config = dict(
    n_layer=9,
    d_model=192,
    n_head=6,
    n_kv_head=3,
    head_dim=32,
    d_mlp=768,
    vocab_size=4096,
    activation='tanh_gelu',
    norm='rmsnorm',
    norm_place='pre',
    norm_eps=1e-06,
    positions='rope',
    rope_base=10000.0,
    rope_fraction=1.0,
    qk_norm=True,
    attn_scale=0.177,
    bias='none',
    tie_embeddings=False,
    parallel_block=False,
    init='normal',
    init_std_qkv=0.0257,
    init_std_o=0.00606,
    init_std_up=0.0257,
    init_std_down=0.00303,
    optimizer='adamw',
    lr=0.0025,
    lr_mult_qkv=0.4,
    beta1=0.9,
    beta2=0.99,
    lr_head=0.00648,
    warmup_steps=597,
    schedule='wsd',
    decay_fraction=0.896,
    decay_shape='linear',
    final_lr_fraction=0.0,
    batch_tokens=32768,
    seq_len=128,
    doc_mask=True,
    train_tokens=222200000,
    steps=6782,
    dataset='wikipedia_en',
)
MLP neurons of a small language model. Each row is named by its layer, matrix (down: output weights) and neuron, and shows model dimensions 0-191. Each number is 500 + 40 x the weight over its row's rms, rounded and kept within 0 to 999. Numbers have three digits each.
A block is one neuron, or neurons of one layer that tend to fire together. After each block is what it responds to, as a language model described it from the Wikipedia text at the highest values.

L5.down25:504479514421478497508531508473471452491511488461436557532371528505477400471520483478512549542553515551471524482415470608533467527460542493585501533515541477522486523530562524400464491483507488477448525524470474453456459526473496441488483468513548494518433584501450555501489567499488481500473464482522529509605541487508487507530440494522503481513444498534539457502489510435605529429526476471524482494503487507583509476477489492575494533458520548470490544433501527531482515461524474481596540499490536479505448480509447521374483512530478453437489509500578510489456490535509437477
L5.down164:433514458473525473556511454449464547480543436543502521483492472487454451519487462428443503427549556425489427502516547518538531456453542468538519525504517513511525487434537560490536517483545520462520513576535469494484497500582549497500496557499513477555493557519447487577467515593530554490490506481459557453554510470509576469476447433549481522501532493468471517507527561446559493516585483497522477461548411501542466561510542524531521500471509471502486457494400491563588510545392526442523500513509532489507498528518539533489534552389554499509466546444449508456536536471517486488
L5.down281:533484461523529410496551515519387534478516516520521475487413546484544399517510469496555557475416472479499494466482561523410448536407473537597502476491565518491514472499508517495543560461446487449537570484529500517529505411544532449458474531530458541417498563506492451488464544521485419531541516476491488503540495444467551499480501504520517557422526504489549482525473489485550488477551537533564464480455495503523491442489485456530493475406495437491447510447441500468564482464490552490495514509507468532496414451497507460486454469508525453417446521454483459480497491462556515551
L5.down311:405498445502562584461521454482447484471483472522423493476524538464490476442568469506482496533494538505520549474519541494494470513570505529528471452472562489535513487505539535457577442512497532521494500478501471510430519518479421509583553485531391471595434501400484487508414493468554541543458448461512488475479521469526464466421528497504519497518542557452479518484438487457476523526428498447461494551484453508488473550464518540408474431474501466482557516447493550480557485438491488512405513496558497467520524500503563463558535506515554502414489506527450508482542478433523460513
L5.down344:525408588459489492561452435552575482566522469514438476435520499511437530502479448472443516495540496452521497572451529518508499451547520491495479477526509483534549499451503492535497422504478564591481476496541464457454519418566441551491505450491480509609460511429517446539517522471533554428472533520495551465481487455529491471514446541441599476550495523457461498428480502483507496466561487583529542475448495526506492546566528502445568586503457480538503513556508486458465423476458485534513557516526487463501459555514536481485509452521538493498446476430486490477460489473520483471
L5.down433:509431584572493476536537509515485519505541543499494504426488456522524496513445508471543522577520540505449524494495547483507508445505452473538481568551505585531609570573535556418537470443561491493476488551491460532528468539482526539503529548490461512566476449453497538514529522538584585563506515442445485458532426531559481528472457587473521524531508533511504467487473512479582527502478521529504458411501511491544468473554466448477558565523486489442521446486445506589525469534527535437456525486469524482483502521479491466460521448503557509511482498485496508507449483485486548379
L5.down435:547479508476549484578520504464494492477489530506432510517514484473493584545619542531540526446514449524500488470475514535511498509548560427477497437551496504497578512534440530481505488499545531512512415573563475492429474550440450463564509404526504503512570423492523476454470550545528498477533468464490472486477539463547568512464512540502501503472476475521516526562478516474512527492463447424538462438512485556581481572560485417497490444517503536548482539488561449448445527536541551465526465467482488443514445499490470547520481455516560488492399509475412477494481469493524429477
L5.down631:531555546525484488456547510562517565450482457466513397454526553478475410505442523501503472502492505455495504533492515440489443447468527488496479510527439449558497457530495506517479498484459522465464565435605491492412508493534437561493426434509598522485589491502516606506506560439477567525477461530486482527571473532495475469452491514505474491548510494485483451466535432528527515508494460496450565532487462518476571494442531531529514560509516568514531538545496532548566513473509476534498533521542551482426509426452558525520505501575465507485504537481575543450550523497565492500
Responds to: Mid-word subword fragments

L6.down309:515471474495496448514476444544511415546488533468480493512419493543477451506515514492432515469436585458571540567518521521554558491504587565493524492515546523501495505489481532489481434516494519515485427491465492498520541508467504455475537488458496509462501466463462450492423503482557451511496497600546523506546532539512533447454522445482502468508554478471567523516499516536457575539497511533511523425602496515510468504456534509518534503571462502608476494517454429454536581430495543522502492504467522570605517474536530519505478533426541545493524516505444582501509478471611443480
L6.down378:491475464467491454448506469540503481462514555540514504511491515416495420531502490469433509461471468531539443562598604537529532487458498474496592388524476559460480507476492564505510493556481465538518491463467521472522486494512420517502459468461582530474481577536491460509544479521436440464511530522464532536486516527507548553603470461495476486450501450493474515484541538487502489501477500463547551514532476565514529439515494526459451487536470570503544537649479491563496514490548536500466484436419499557563548547444490523477516507494441484523513500468423502443527467519529474475
L6.down537:500426461483484541471466474411474432522419479485522548461495485495548395512525490523586517482486441499511491480543574503504518557414568540540541504539535512493492477425459479442522557494568495533523508501517485505549482510613532498461506499464491548543532440450520492498529443589537521546487534536497496547435543498532567508605509509487510521533487460544498482475527439519514489508512491539474498439557462503461501518505507533559418554524449486497567466526435430536540529486570571451501440521434420485479509462471499505481536484472488505503442518504477501457532552584503480448
L6.down541:557558481528498516525469457460471523517520511518585535508471525497534488599505552530484542477464474524613481548511628490466488521552469530420485478486443516481508500460519472446550474537476547482497508461508518549471516564570459476547476378447442572520494501471480502488527477482517451440537531517485557545474578541503545492549564460494513481528513495554507463521535515497476485497506505494498513511540453522510490537503500463537516509556412538559465471525511487520468477575658555505466540517479461449592548472501524544478506453497424551476520453471447496490469522465475501461
Responds to: Year first three digits

L3.down262:467528493505447539437514457529368536475458494492488533555584522462502521449565432449537496498548423494520481512485465461546498551428509516512553494483441582543518543515435532555485466497513511463527540545437519404479445530476472476489469488529558435512441467477552443494483486513522432474542449497472445507532430486462531448434498463494552476469571438553466534457447555482470525400460495474498501478544572523548416541482522452495552576460447451490524547454530531438496465499474494523445454484461501529496531515521507498435503474484458500515493537512510447495479480524527466495
L3.down596:507502469528420531424508452491356534488525528450501535523539521425511534425555450467530470541565470519488478528488474468524451527453454483529561483495438576579498542532426540525449464495512491487517537548467522418455438499490490495493470495535556487477426494489591456499483517476495452474549460524491466452496461485510557471433507445503538468455541504539498525434455556518446532478461505464481515497563595500537482500473440447614541522482465469530535550508519467459515454509432536551483456465500539478500540495511514558469512479480493543539455519469497406511543469542492463500
Responds to: Civil plus word fragments

L5.down254:527449434573529466565475592482478485438476497564553493409476489427495455613407528539512522489550440501580455580507539437519465503478533480423561458511486541543497518516553562503551508537494555514561469510459533485504503498526457498545480518483512488509551454536534465459488464519536462493513502503583422506482502528483555579460484446528466483513562407520484468484488474537481504534538465537561463542575511498481530540510464499480526462549505581489529528565437466512483548502507525479541439545494558510520496489464539471528476521451477493419517543515503447452508457488527463555
L5.down276:541545512596555432547525505555477464510488516520583556500425497488497521556421536498508478482456497482468471475536553498528505558461501469485563501517517529441513488502428505474557486531528554500482481527436516500512464493468434464483554550524537488511416457485530480558506551463526472498498472475522507524467504516560445618500503480497451519490460489513528557576456562521442490479535495566487497550492568533469489552533586448444540409515498533486491448478496455540414554486518513464421468558518485521463453499475481555535424464494504433494516541500418563454527514425547534534
L5.down292:500524494509546519496495496545515468513499458527558502492497512548491389523450623505508548464497432494546489532541518431512544485466500447546514445555529513532525525497525504482495473561522493484550514462533458446484496467647476528480494513477544511525534491418510497482486512521459505541510474540460503505489495512499541494482496486562453581525457365537478508479485466530493524542500499529526514518456490461480516507541559472561487484478549545453454419536432443498451563515607555520524466551500506428488447480434547476512479547546491513420444460462497396463536462560464509525
L5.down430:547444540519545469465467526497505496523475521520497490539572490580504426553397491481581461528543496535482466451520472439543531521448431487489488523479579519539596566569516460493469526497509467519555489469491501496524472480507476465494463439539515507519475458470460488505469437444473552528463462497473500513490492511484538503467480554552502565520545472442532556496600509557456460571507520427456491460505538539499520551470471472586494489542425484453390487476537464492474526509573500446450580492518506504565511483483521493496578468568443474507518555533534546529534460436425517520
L5.down555:585473478518470443515538462506445504528460521523510516495452462468468473594551465535532541491476478418506417504519527439516417544430528401587539421500475447566511513527429448505517488529557536466530472546574553524472501518508486417541509587412543440472459516485483549485544432501484471524471526529484556529488581510533498522492490490497470577478461483523488566470514429600477475473512514546508514546531473566525567473514520456445532469484469528521463500519452501517456529540545556445467480446509542526524512511469497495518480469458509508405496515519499467521537460506545482530
L5.down647:508476439540466457588528537471491539480476493509510503480393513490498488588448558543503595488518445503597471555574519469544526548494553510406594436567502489494480519532497580488550496523479505541547515470446530498519498475564456478532507471530581521502540526504523454488488453493503443491465469515499510542470486552535547584487466493564457478493500451473534482523487518497448455501521537490497485511553471556439525514506469484490527474571462589474463492537420541500436575575500559516455510531469508554488540492492514457567513565435500450436504477532457500441526496457542481519
L5.down649:487525421518454494473413479502531498591470409453505488451509461531563478535529472540479561532466478525507480542534522495557540429537511423477482518480541524513504541497466520501464498529473495444550548535533507495597447487484564444453527466466505543512467538492466491522470550524422465500485502503489484583491532479501525505466429402510513484504451525490431523507463552566609479482524439470476518428450519493470580479483433553554499503485534508457439460474564473521539507489525581502550558465488513501462434400555557478527549507539533526454435544507484489535530523479533532484
L5.down730:500495518477502516507418482526511446441502486499476480534462488590554599501469430512482530478464512524526470511530475500502565521531499428452616537502535464533488529501519482504518490478528438461458485504445466533511502400520561485527540527572507488514443483540453562521512510537515469525547499527471539485434489514538554426479551450492493517512483488519506556454422497452437417456512509556444534504501519504518418463474453491510568451505574475477503474580502478508416455531505407492524580489458510573488462543484487540500470534498536563604478571447492509428512478506494509441
Responds to: Year first digits

L5.down63:434532544496443469511541523459445531569457452470506448514516533563555458493526452580477470529447448515539520528537511478531483472516527545404504459568487504426492466462545510510503487556476464490497511488460525490450458479392483488521519576502520545506489524567517539484524462515507438571530491461454563461474487505456473489486549484575484497530530550528509445531499491532423451492452452515533560532495423549477538476535495435529482483509586497438549520410507526504544494517472452549463591445525499542472537524524521533480523590452417484472496508503400475565485466526501528541
L5.down77:456506488542522513493473533520519529461447501491474552511484479471489444590518529514524455506515551477560497554604509537537467472469569592421553488541480550545569490494515572521519518495481506438496524524474570464445537454450439495446507498516554517516529476484524489459504505519563447488509500477492506554528445487487506485560506465497531444503543472576524415493564483447465478515508466481540506526498444463510538413460571489560548449495554471552455516528506501504535511577464489603457460551475455493575543516516516418454431533455549495506479566417455481463487498416538519507
L5.down196:459591493491493532511512523522521475502547577524464507519487530531490418487501461470478449469475488534518530498507583579521414531445456495467552492451467554481497507473495443531567490429505511568484475511432482519419464552525479477578454545529510464564469497547503534472539473509424511454449497488552549460476562517582590535495589536514505523536532532522447490527519499512438467469534467476451554521433514507564569506444514541524537515547541482524565473522438439548510455438519499530450532471531518505533437506570513464517521507534518508437507516490518560519481489614477563493
L5.down298:572461444500542491518478427538496505338566510521492473557482428551544462521549461538440494461498528498506496507457517465458444480468542510455477461523425495557542431473476536463485473558493546536485529455431529544549507492462505482512581484570490455486463486465533554477489564468504511447487500494467486468507447498459520488546504521493504487450558541510501570564545460444575451480392488430495521439503524503525547489460475542478527487507483486535440523500396493552571496525501531477481512542539395481550568538478526489448479495471488532508526466535476562471504497514551527466
L5.down427:491516560398492420491499530545534523470521488481473435524548533473506435570480524576505488478441585454572515387492452492518416513431555513466491426471433534423534531558537500457539538468467540494521452471563493500517547564437496458471493469549476449521509512569498503469536501520494436519470466580508471477508496508464576466420482500492465521519507540495533489451490537531492536480533490495434460490493524527514567497463504543569532559474544433498471560520472501506560500509430504479531519580463511562572507532549528487485508514514493524440501567553459484503573493502482556478
L5.down517:555480446518428520462517453535462480564547566448445513475550456484594527537457523498476465534473459473525478546428545493481503495493530558467551433534504557530500506522523504474512484498522476433488476466519468455503517451529510483550517518483511506490489487477463470540540503485552513493506579411552485492481476486531506541478523433498517493546434518523525490565491465537504589509457442530551510492519469382521448489479555549376565506533578496423567463463503516417504506472513474514572574510508480419463541416556489485525503520579561502507514484490436563480530500472478465538
L5.down581:447590482514453483505414467501469559515546536515516461538554501537500444457442529532500448492492507538483537512528488509530522478507509528430472425560473507562545495466469479377485512504501462502554492536555426429461451505477533512527465519506540482463506472475626486519581501493547486546455510471516509470492502488538481525383495445538529504501481515535445481466488448499490478547538464593473536507543497473496475432498526465484532506561445510441551501449471453483530520434437518570463431553453501527510463477555482492514526503540497433410537508439465550530516495550411522511
L5.down736:540512420531481461512524474502418534570513524472468521449520483536554534506510477571480410447527500435518570533438443568462511452537511488447528486506500507491441532455417513500605555505429488503447496484488522490457483492416482450532503477482566528530494442415511478488445537542506490484517490503534501402532476479483483574452437495542548476521455583533490521545463498465473500465431513542521435534539512510570578505466477521534517507557561529458445476489530491470530420545457509564495546545548519520504515489579523510475503548491618499512505466503489511490496449444500503518
Responds to: Thousands-separator commas

L6.down296:461560474509577560452526547534455493441557469523477455494459513451546428575526473495438503487457497527505490513459458567470446504487563487477496525521532569447465433460504580529531424505538494457443507479496506501453513467463566504493499499458504515433612512518507548512389556474528514474584507500424474504441496555543500581495507502518506522478537508571489516552511474480517444439461458533525522533610481528564473464510533458454596426556551523496525538526524469524504515512486473533504556552542437514509491509492524529527478599492542495472436527537520502482506507459501509519
L6.down455:547465517533447507554456480550506527462538586481510512508501488479504560503467490504459392479468524506481535517508481496505431555548577542446493498513478497451478483505469528532427479509495588526480511510462484591470561514430575447528506519448473538568532523538413485473491525450509467548508527522503477531473491470467508464435528567533529467463456516588504522583472458657469510563523447549507491507506500532526501493531504446472492401445515464478484495456462573465474472511481505480537440581450476486537445425539491467518505459522469472512495461502581490482453448486463485485
L6.down485:505531502533537445516516485483471511459514526512551492511479488516528593476558551468510462514473428410472475506535493487415473461537498572545526486551420525503402473494511447465489505478550519601460499561481472521555540524527469448555446494493462489553440495471470488456467464490572493585444479464461502395528496397532476475476476562513489509565511587561484520473525441446493439500518453499499525521462464534498470525532500415519534467528481463491477522531524536516510510569539522511450462475557500495575559526528467533424483478472446463471517444488462445507468594504519485528
L6.down670:514508529518489542472521398538458445391501495528504569595430481492549472512576446444536534488446488520492434537505470474472440568497515540432498465526508487482525415509449543458509544534463530564502541492550535482533505490539501441486475523543506491437503505456480482552492455453531498541421562517476484464444436494461524494540495520496477536533523533525498542541470459470492452483442467441479443547514457507496420551457542491516453519466498472449547562520451479529503517578486432454515501463474500510464580481547460426495471544467489479412476455489470556521409476553442482480
Responds to: Mid-word second fragments

L6.down68:478516489509436435522486510577446531506530493533519464537575465476513391511497551495527564437490472506496530509459495533446482479482497546454544454505502494462566524496484495549517480487493455486587597514457488519469478463500470500533524508517478453452517486513511477518502467499546488512450455462553472511492486465597538554477545447553461534530503578429489459539511497512492555447505430429439584481500494478525564489510505506420545504482499495350515524493462414527489496484490518504483460483491542461568528502481608495475390429497434460447486509459528497557516457458475510514
L6.down232:486602543553454448481540514465461545560572539610522531525466509501467403505497573539493534459507513545476498475464515516443456563478469540492562532495505491482457457444470541553517401494498493557546534442566489432481446513438459458502578454447468487508489445479565478514453495531481534550437504467537494533438505497490494584479486473518528462499480523458503472481520552487492535456495483513481493552483505462435547544538513460480501501515521454426482519455514526539558493550412519550516472604455539469533527480579520574470517445440491434516489484490511496498436478490457485528
L6.down395:524547509525407513516492523417452555440594498506520487539548527506523330490389576535443494495453556532518527537471496521482499514493546531408582494514447494517473556433461542516490511522470498560545511526459476508462443508455496487572478422564437498523576516490548415534470487503439497490472510481486544485456522503499495572465523471497459508499496521492431497504497471560456500516566469462493504513515495469563565463485476506446516560525435507485496511502486505490527437567522511475490463557414482532542466502552521498481439522495455464505577474536492502529531477496492520534
L6.down443:525506505554481508511534566544456393507534527501498488498509609448503417484459519520424543449476481534454519531488569517543499452475395457493502465457467510514459515532487537535536559532452519534497466464575476500492508482476463467530429373530469577501499458465488487459526497575480510489502526544511478591540505529411557484472542542483481465456547504499520502500454496481475555612470554481558555479499490552505578546457475510501499558526525525500481476565496426493465526524479534530435524546466496474503549468542502556510484411527481479485524475510481544470492496421522557539
Responds to: Numeric decimal separators

L3.down198:489521499466481451555556425497531507481485506526558528581538486514374539444500508519545501503615551556483449458460538461421511527414491498494519525535507558527487475510479486602513509504502515434442522445499543469508457535537503476510479447500510538526484513532484487531526497439529570511447516463535423440472518497486550597462465521510528488489556466543501464435525532525478417494515444498518459499406547477510543444466484472592488540456489500472515553536449582547451404529451432510435471522534479471471518493490481485490540483530528457508483494511506516561497499535498473573
L3.down239:535532479495516510419530502426489551471537485559522412588460522517433543450399492458468525530501495518524495524432544456394564468467487490529540470515544495525492545467470452540596493455477482431499529506497552527512493602536514500486483536581575463487487531515513489506472501449505450511488574491485463511488519476519547502503562532536505524519431550528493478521535538568446473427483470514522481464453539531472506458483523488356537473477523491453507458400466526521504461476531490448476528507486545483454441527452557416504580496515520490439470492497510506524507520533445500526
Responds to: Year prefix digits

L3.down61:553511488504532483552487438538495519529501552475421561525539483500410465481501493497493434584453548545507479495485551470515516505445444517530520507510499600537541469571475502525552431562564498493490521451469536458512431451485492504477502543499518476553526497509571500578499518523471529507435467537479475473493545541507529454493467448548577442490459454567524509437469521554502451480518531521521484466467583484441535488398491546645483491515498446465505546507513542508464402503459521481471496547522576452526514470486553521509459493481586466499521534465498480545545516560433509504
L3.down525:525524426493507443553551473511505443532540515442510572511455516465432447490506404498549451534433500440520444499502533411583487475447498503527505495485437576494493481515482551571551472506535470442486569449524550425436506491457552496521535472513495448555504489517585536499495516507545506483509505514480490506504556487404579513513526475511506494495465427475465483505539574497496510422492526460488503567484473464456521494493496505536457483508549484502491567464501529413428481534498487511522480435547613430452470445444507577543471464459566514510468511479479503559530496515480569497
Responds to: Year-prefix digits in tables

L6.down2:540564504517439517492473551510545499470437497521543575481481552508527519450547445461496513508515566490552533499431505439514539570473562500433516546602490587423502472428533444482451486460508531554498508529499602443540472473477596508515411502505499520513519457528562521437567545483525502499512465568494514521527575530500549470448502477517436533504507555464494492494525409498505584489486408513508582498572520511505513514474460543456502461484431557498539533513470536492460546520521599475450463491550522485481566497474528527503456450539504459448484477490475494529490477474482494494
L6.down574:484465442532445508497451465477518470490542479488468580528571542554463540498515468490480499502526451406484500459486449487447536494557580531510632553483475560505519505515445531537499500515498547482508499470545538536576456521432552520526467520522499514470471564531539455465509510477463510493464494453413471442431585579493443593472457473437519507525520463513512469499502523502551503472447542480542527570408455514490537537458499412506523526506486549527503513516497578420506528544499480483563481561512524545552568496454515505529463486564524455521518500562460485521428506480446537481
L6.down687:542474500514458505504489500506562537502500460485504521543496547570531585538501397506532549495431477457502495531487539554554429628503584508532558514436526547489551440464528526535470461451576468445525463476534471508521484491541515494509497539501526583467462510512530440488547461488528546548502532491537559546522556514583500495438544503499464462457417553453533503459462547455589535503448457492470501487519456406444547520532485567435503498425481514492491542475463561525476501472503465509574473531499516478499474498514521551555504538563542496415528547490501500495551486481475558480
L6.down712:505550521496433520426535445510481473470421525425488503562484509535467472487501592481483491524536451447523551520457390410533467536478482514539464468428535511477531529481480487450525467513513461525494511492469531514496523506543499473484491434455454401488615456455470519454472494524436519525486492530513392519509478473460494459465531557438552544466472516514467485533502542473485503530577467598441428464449559537497472439482455499506451553425466474473460526517490546451531517517497447492501546584455496500546483545477523509481508506481475530551485503508523428442464541484559563544
Responds to: Word-internal second fragment

L3.down45:515501504483520439496548537473568413501501500484523464539431532542501468511435536467557536497469487426540557488508464479547585459533496497412479489524430495431506500501578529480460494489552439427456531470577479423462539512449529534480536443452527563539562521522449464523488526504544563563442543503556470487521553535473426537507441517485480480544517497469490498570511531472558552521472513492545571536515492496474465482546454486575509522522535525512478492521545501463490485512554409490501540477569461435462472475482508514533459487439536511461503483479454480572452423469554600497
L3.down282:546577488457557475551563537491554409519449477497488445534468539512485455557449527520540478441505549479556532490509512454559498479502539498426449508495448474428494563538525569466505540544563477454441548467551517450465477552441531527521525517507530580543516541475519479593471470521543542544481530533594497449458507540485439539499462486451526556539491542490501496557554430540535476507519488481568543423484471515515469495517444517501556504519549533514486505450526514458478535492530420532513559430552502414499456483411493493515424484433511483471509507498462533559483480471524553481
Responds to: Unfinished word pieces

L5.down184:463496422569508428521460526505512505451458446503562529501449513517474430447488514535534472474480496484528500493492455482514526498459442537480494527492526532542431499542495521507566421434477494471412596472486590542503505491505486515455532527475501547562507515542475572510522538485488499468539555553515413454496459463513440496503512513513427550438560490559557447444569472425465500518449481460584496510502483430508474459509464478531458454518525453522502499498497467494500532540535516538509486474506586593531435508400483555454518466471444450478523558462493463526509494478499387470
L5.down356:368549505543448523550431558480548509417512491546497554446505461545542547549483462505473530490476505546507461532470510426511545498531480513478477525463490538565530540538544515531467456456478531567542536545569529460507460472469548534502482522493523475574493458570538479503455539504510527558492522462516497467445547510501588468494474484597474468508537536524515500489499487483523461438535509540512549508614514463491499534519589530520531511518456464466446476532483521505456418511416542495570552507504503482544504528509479383588527506466520544482494481398549451512487541500480510527
L5.down411:558478433499431488500471429559495441535543518496498498483506469525531478488538444601490565529454500569513464534467495523551476404419510512469474521465459477473517490449436525490513419537524537588462529476475491560571477516464520531506463543513471482511484451524497481533511462532484522521540545498450502478463500506457608549533448406473580573518509513456471478499522488506474387427489484551468435523468525543511515418545455533484519489467436449527489473551581482542524446538527584462528476448552494541536516525524455467531501488494447487527530513481514477512501537522535575476
L5.down452:504480486565538539512470553507554450443499505508496518461523443459562412515553525488547539523576523495446462517489444415490509484375529511526465435525507537540484535516454486519512488585421576431564491547521486512497514499486551489489495536470515467459561530465502488478494585497558481497541554486499488462458485570510482448489488535516490550513506503445485491498519432554542486584546498547474540533504405471549563496504508570586517490521561471526471488542519486432517487481492517480525541557478519453496517481541520527520519491637555522407471548520488468515581525512480527509
L5.down475:504485484522450507474477501509497527501560535491561564522505504471538458516566512495571485518456472557457514498532497529499511456494512471518490518499532534568497534530398450558515531568496473474542523483558509419493441441504556505485454494474463466485536514530452422466500458518478507503544501481507572546516533484465438542508577519468504530536498448535503515503554456434436390542534444519564528491454564457556507522449473593530542471494502512441495391484470458484522509428544528567448414478445543477480501462591507469598498433561481511483490490482456530522545500498440538478
L5.down478:483554512566543472436533475530554506558513585480455528456456500495522561443460517526504471485499572562525556516488437557466480507554505483528467555526481537542380494507498463518473511533502494468541429520473519527452528496505480463527531503582506491494500517496446521499467514503569472463534490528549504548535486590542572495469561526574468458412527475480477482486563559549416465448513441536531517469507496528554444456465511543416518513495509500474484394515510571431503475500539498518535563506546474513507502511512529418519508560435499550446554501474480481440554509480506516595
L5.down584:482542443477498483526485432526555460522488458534524513499512565399501503591558464455508468462427518588453562528483507556518499488487532531523510522451492506488468501524424548491521467520549529509495555539500524533557541507520440530493516523561474500479464532458501584585533493500588489578532552456521532481463419547496521478531465398510482468488465538515433510512494509531403547507490529557509530527462461512471509506518516404491568458455493481457443621527471534533526556469457473483481455496511561525513533466485503526503500460568556479521492508524417406516510509518461540508
L5.down671:500553458490503502460491521453483504493545507524528497482439447517552558508500484501502486505492521511460639509468508460575530495564504530512501494433438518532568498558497512500528457515514466519530507515407516436614479569522452478474488452523582444470559514443488427488433493518574569539507509489543497514515504466468559470511614454514542476441542492473467542493600527439501455527553574502486495490498559518484503481458522436461451502555452491512496562496474529490507510473537510506561443535455544493561413500483509490474478522463465558517527556526430460483474469555499473566
Responds to: Main-verb "is/was"